MLP neurons of a small language model. Each row is named by its layer, matrix (gate and up: input weights) and neuron, and shows model dimensions 128-223. Each number is 128 + 32 x the weight over its row's rms, rounded and kept within 0 to 255. Numbers have three digits each. A neuron's up and down rows have the sign that makes its largest values positive.
After each neuron's rows, "fires on" lists the tokens most often at its 100 highest values on Wikipedia text that the model never trained on.

L2.gate321:082081137198088175154144089164131092122119146131113180191097139118124143111052180106133155082153173101089135144112113075101094176169063119141091096119140137160146132182139109126142143092109087136099132109117133101082155056167171119125140155085148172102143051108170126171120124136117120087
L2.up321:123132124121172154117123157134140167107178107088112163144137112100157136108135073130133138148086122136111122148112159176142106087167119107098119158054096158107122135130122116117116099067141106100089124139108094123107137171118110098100150133181152135089189076146135111148084089133138153106
fires on: " Z", " P", " N", " Pol", "ily"

L3.gate787:109052129132105090123150134157123097160101166134123074066154096126083203130189087078153171149116132162156132142106109104140164148107159127081084133121063129111111087135094095076085107086103133116130129112149103136117140125122141163139160071155100127191128139207190149143139184119167179103
L3.up787:134168101127126134061145080057180141122150157167148130145124117156159178139141156111198129152120089108158126137091107123151166096096174111112186087165149147151132123109095073155104137162125128149195108169163090130132154102098148145120103117164163146151155102146140135152086151139170155124
fires on: " to", " have", " by", " has", " also", "or"

L3.gate359:102122112173086152112170109163146130163074090131057137145187132124139151129155167176126126146142093158154179104121105137132130129090151130119062143193103132126139133171123068150141095094142086158056137160159107141189125122171173122096092170106138079150125182136105150102091112169112162185
L3.up359:057076166126175202116130105086134109193127133189124154103106098164161120154177094134185200170167122111122103126136082138141185160150127154133129137154146104137131119111133118128158079054132104181172113127151102118109140127075095124162162113171106160189086100191070107154120156056088122054
fires on: "out", " to", "ester", "O", "I"

L2.gate768:099107141100079102159148134103127089061083173129140144094112129124150106152159116119122197155163171103131128085124152163084084125157158186145147103130140108091080091104104145160080157151111156105130119112080147157117142157112140170059150126079170085114125171146146128159152122068168155140
L2.up768:163169113143086136096160100139134122185122166109159155137114185087164079172174123120127126093152138143159186110185149122153108137172116150124128093153109087120124126097142115151134123069111110156168129073136108092114158140200201162092123084100113114162080119136161128097108132185092076178
fires on: " May", " Ag", " March", " Bay"

L2.gate629:102065199088191105104160158164166115142120130057104166115140083101153162132133122140150128140126150154156130109092159179135170126156122116149123089061122096079139069128141160109184092146130122105159081103152121180098197138160109171140101146109188123134143106166078127110108111143133206163
L2.up629:171142151126185177193128136106138127133143182105142093095104142177179167108077143109161134129140167182167073104071128182123098145125161086093168080102136113069148128091168130179132091081181104138089117132137115197121173119067108125145167101063091079106163130072111114121157141163146142134
fires on: " released", " published", " launched", " established", " broadcast", " introduced"

L2.gate180:137150106097107116137161124094124074151089170167149114125161127109107105172133182154135115185136184114158169111167140130117146201099158140055098119141147118120130099117155106110094130129114118131128136146151135130160087166083103207087145080138105080139127049118083065107106083114142146188
L2.up180:115154112146098113139135168151139167129138147143167144069197171124164071152097155155115136165106119125085111151108125099096122108038090146107088100201118133151141140135080118081110110116184165172142137155119134105170191087170114117114086137105058085131180086148120144098120160078177133108
fires on: " took", " take", " bar", " put", " forced", " taking"

L3.gate447:168089129141066137112103109139162139100134134091157143088026134167077147199050130191061123066106154108184072161153181164130114105125131158153093101126160103134162208105188124164155153176181076110108133134160145100118142168159119110190138105099121165109172155095109196150126193117122159123
L3.up447:147126071170075115176079158103075098169132141147108141155163100147168141115152149123116103107141130125122146102104171121133096102157114178126096109066172084145067100093184117149178098128116125141093135136166085126135070093120103136180096154123109130167101100172184122124202150139144071069
fires on: " in", "-", " home", " Host", "–"

L2.gate716:147193140095157153083141114096099111175115139104151114105158133093133128129067134163101121097208159129129184134110111082091076184155139097174081143118151113098134159160133096127111100093151127105130099144171108151129062105100101139106103163145145155145111081062158110104118093150150146136
L2.up716:168090075123150140186112147109129138150085071085084152136078137161161134188085072131128126119166124144155065105105128184125032121135110152123125099087118131046125148128093143132151148130102083152132113133091171151124153183180110167126122144130143152097114123119100125085113151146093119155
fires on: " un", " Un", " Out", " Years", " Big", " pen"

L3.gate185:162159160087114137057102116135089135146083169091168114111047140122140115130111148166095122122113137145083167121132100173071053099116088143085107152140099173107072152127086163141115124067114155090102135154064144103182078150079117161122144140130122102116069092085115178098137118141162129136
L3.up185:144133115144098128120193156056080099106067062122123090114114133083090155095121147119172151099113067065104144112151125144157161075136110155117089135097155168129184128151114169107124168149089142078121080148133141120127109130157149154131165127107069037059106146155090101175093173142060114154
fires on: "el", " would", "ill", " should", " Mel"

L2.gate234:095145139126137076105164104101073115160144121084116054114118074146104145148135122079136152132111109145178142149205117119142108103150128140137124106124077180102177149147118155133117175122141150124075158161121113078133152167089136081149074152116182117089110108141105183187148058178106107076
L2.up234:151166108105142126159091097084088151119120132134153099142135180170098139165102101083078147097105146089152128175099083073144111170071149125079180083177119081147081175174141090104174088155099172138125220101089104138157099124138147144118128100177115110094098141121086135134127107080126108139
fires on: " Z", " st", " St", " San", " war", "ō"

L3.gate641:116158086105169139124091104138070158135162097130084102165091124113154167115115147171115118121126161145096118124071068076180148111115150130128165092136176081125140181149171109140125112122110107092150087128127143201098156138128125166155128102152071172103101141131138101176157086161175159094
L3.up641:099071162131189125091092093174104116092100114173120084107097174137152158080174123170099066124146158084132069076139157096130153126124108113119166134106075104124073108133139105146080126139114115125142111090087114106079170066114099117110168084107096170125083132147110139161156111091146162179
fires on: ".\n\n", " |\n", " —", "==\n"

L2.gate375:207170162159107121158127102138128150142112156145120178127087106137160165091095154149133122133103089174210107117125123132091188111126016117093106150146111144150180144140152187073128073168194117204106090161121102125105109188093107112169131102155153105137133128145168112088097122122118128106
L2.up375:132090176170078124109192136078136096128166107091058208153120153140175171064156132124174156100114127101126099128103115176118144043110091129119113103080105109140077111141071119085150100153132170125106116136180150155109124125103122125139137109154085066066110178162107148131148088099154150143
fires on: "od", " Academy", " Council", " Organization", " Ministry", " University"

L3.gate312:115118100123109140094148146120126175178150164166149123123050110163111129112129153150135130077105164155118148151134140160136132120116122153126144153159095128181130133154153215104131138148103093102122113106161098126196149146112111097099145052082131155106151136132067144127149112141167121151
L3.up312:061139111076160102134090133110151147153122099153104146107104086166132194074116114150140063170101098094185101154097127154157152106107174152180129177172105164125093141118145129145149121145121095182164134119156159061134154139086132123148093112122120189113149081125149060161145085131168148092
fires on: "ed", "-", "20", " role", " in"

L3.gate136:181162079118148124110144096114130140154100154130114134198092152134115145143111159139070122099083155113117087147152072090092118163138148096140125198153167143119097120104098112084141147083149123079063222069140118151136133113097149155148099098104117106116166110093086187181158042113154100167
L3.up136:162157125162179210197127106102113073136121110114063159134132083153149156188120109131085153123100144171097132113155129154156142120130134130121111139118122114109138100159205116101134114132095088131059116097152146154167122087101137157156155119182200132104115067109085138102096119133114129140
fires on: "',", ":", ",", "ed"

L2.gate432:105131128146160110066098124122060090120150129142111200116149190109166098161172096103084133130136116125201176087158162123108136081085146176195161120113140130158137108155177134106080130074115112080096135131167126068122102088157158136100163178138067172083061058121168150134150139097115159149
L2.up432:163110145143136088121108117123155070182084194144128118140146104082159091112151156136077143172158095166133125123161140098114095108108136106160129092114091148141120103154141151135197140128143063131118100075145142066201115148132127113154121179155136108156163093160097147115107167148128190119
fires on: "%", " high", " left", "al", " side"

L2.gate282:217142101088138142129102168194100131165136147109135117116150096133079115148190111098153036132081120147129182127099081118166091188127136126132120116149188141161194145144196146117193128097122105158163066129182147188096087162086191107093098119099149124170135123136134072165130128148109152124
L2.up282:117118108099183114179053135153129075124140130157123121152121113138083155111117079158152040084061090135048149181136162129182191133152163160183112174134111142154151159137193145160141180107135189159146117121137110154132144107109106072159094095114172095129118166107124090132158128087106062173
fires on: " announced", " said", " confirmed", " introduced", " stated", " suggested"

L3.gate400:162126112095196138116124078155105106122104168138124103116117099087140083136125159157069079144127119083160101159120105140102109094150143162083188065144157119115095143090175162141151121124155129148146149150154074116205149129121142080126186143144126108162105167113074106162090121154058193155
L3.up400:096152175105147149125141130122115185158094169135167173082117136082112176079216122148145150112083174106148150107169149108173113115127127084099101130081129119102158118145167134158209093167119125117141103097118138159102146161102183197097124093133162128101103130082096187091087118173118079175
fires on: " where", " if", " If", "if", " which", " when"

L3.gate143:091091127138159132054110101123083135182120117154120127139104093114162070117134110116080151174106181127068189105081115135089154104147062150080154126106149095157109152099104113102150152188141127158146088124149130113111113157134127139133126131137171102119068119082088144144098115088128125162
L3.up143:152194128143145091128166120125181144066149153172164119107106210173171123090147148105130073148177121113141117165110137145098190072151137103094129162116099133133141065112108139119163147162158126171138138152177093083079112170118048171168192159108098105079124130126143175140114153133112129142
fires on: " U", "===", " pre", "-N"

L3.gate836:118164062183180068098059094063109150099125127166160066115140155149132066211143130137138129113112138131112116075144153159114137136087142125059114146192121134169149134105105089106079157152167141086135155178167125088158109126116103172171126114153146146145067122100094131172164137160069091128
L3.up836:145126093073164125180103125088112137111130091150160105150064160153121132119109144111124108078172160097113163135200104158120126143140128170139133106069119087102097174147091156152086098112128114137151197149112164088121092167124135141124152181182135047137145167094078167111129134140096117172
fires on: "ed", "s", "40", "ing", "ru", " or"

L2.gate281:138088160135083152113081071166131188166106136216118092142177096141153188120173087141064071189095159101112122121088092145131143085132100140139076133129125109143103121194190083062139158083148084098099172128156097144082106080082187163099116081105112131195117153098126115104076136114135128098
L2.up281:203112149146097105161142140139107133087126135113164140063146128101152134190147082080081172135176154131152181146149135206158095142099120143116108115075136188158131178104099135093145135174173109110102098138143171146112105110173121157159162131152119104130065107156131111058112174182141134129
fires on: "-"

L2.gate495:153080093097144091138095128138098126141130129156187107153154139121182096147150107146129150175142124123093183142132120139086119161170119100090156067082147157126115130103156137131097173150102125165156158169167114168131083130172099102157145119176105140114121148123065158104047176187103165086
L2.up495:150131096081131107146128108115092162117103172113102106107107129120119117156106117129125158108150168176147153115153102103088116133110184161089103139116075072120121161138084132074151094127143160130086090159124132135171175202159137187111108157104137137162121111135103180157108150108113118141
fires on: " Le", " Pe", " Black", " Law", "Le", " le"

L3.gate509:129144136107106145159151121150183076161088110115126166132087085110092127084116159132169117125157107123125159130112165108167106126147163088119096113137115118093100143114170101142111118147108170141180109132092109111117160111154079155066182197110105171144126084123107101121115171103099154129
L3.up509:162144147154060119148174133158117123149098101158170160116121168162088083164105160140146186145148147096133165154142110157115158116107103131116121155122111090118165156194119142079127081146143077105112149197106117114121167123104115099077121122127190127160075118112131116167164181053157126127
fires on: "-f", "-F", "-d", "-w", "-sh"

L3.gate349:149134186093121165159138181149112147094080128115125078139136127171149154096123147166187143207100117125138151157126092086134137110176128128103097136151070163128070174208159138139166161124103092154147099164155070175115096072138167131027127086149121177141087151129158107126124153161096134161
L3.up349:149146162165147129122166135143143126141156095094145173100145143131153109156168148179148120099140113138174086128167134066134195078164158099134144086100155105148102103102125190160128174114124125118137159137144098126168129146112156119157157122121069101100091091103128149149068070070111083115
fires on: "iz", "h", " Gh", "-H", " Bat", " Kh"

L3.gate350:114087109102173137113158104117147107121210103079176176153117144131125152178063170050156141123124159153088142052188155149086081059134152180176170138116090167151070154159089097132099098104150155126118165055195137136141162099106170142080187084098157109107086110103130159129054139100140136172
L3.up350:102117178129169064140102142122134103121121106153139128033095138128156124158123075137118152112113158081162163099116143111081098096099129147103146173075113088071084143091131146058073123166102164168125158129146115182085072064099135187136129055178155116111078122084130129096069148138157093147
fires on: " |", " /", " s", "ed", ","

L2.gate858:098107169182097142154148080092162161100113105131106120116066128169152133169091145125108178175131095115154127090106108092119164136114124132123118123072131167142118190155110127083087123106160183191149152115099085148109147087112177102148113171096090168160108149126175166181156115120161134086
L2.up858:131117126151162184082146125117160117135159105151091188144139124146126114122105104148117115169069142149156165168112176127063081100165106131121146144147092184098116144101190111179167120145093073082084128136162105077137110120127165113116143100142108111076140123107175137151129129069165172116
fires on: " home", " Home", " tour", "ies", "redited"

L3.gate7:090153124121179132131151136121113090165122144192204110124052109152110199172108132137133208104151173166099167176141083175130106152160126100065138157143130136118090133124168047168146117124097173108195132093180143088092135067166118135144085141183166086132177192134173102086136121132065159167
L3.up7:172092190120123128155123172133101155131110099059152126155080122095176127130159132146159157146138143061133124081154145148098072118140051167146159112092104121071192184127145126153144167129075156094177165124125164148076129159089077084136124147141154128127173158160125105162104123148182133092
fires on: "\n", " December", " j", "op", " state", "===\n\n"

L2.gate731:140119103141205178136184110159103083103136139124104130079196165105145182140130145147138129099101115158084107094159126086142055123068130157145165142133169051141156118165123126130198145152130159083095107109134143116136142130129181201067129088157127164114122091138119166136206133187115123104
L2.up731:084129190149070143148097103171096132179168144121149156140172174080174140090124137165170107104109146131070163147103153072112102103112108088102143115112101095119124165122124065115079089108124127096131097150125140180137113174112135153094107186077113140144140100081081173169201140103108142097
fires on: " more", "20", " best", " less"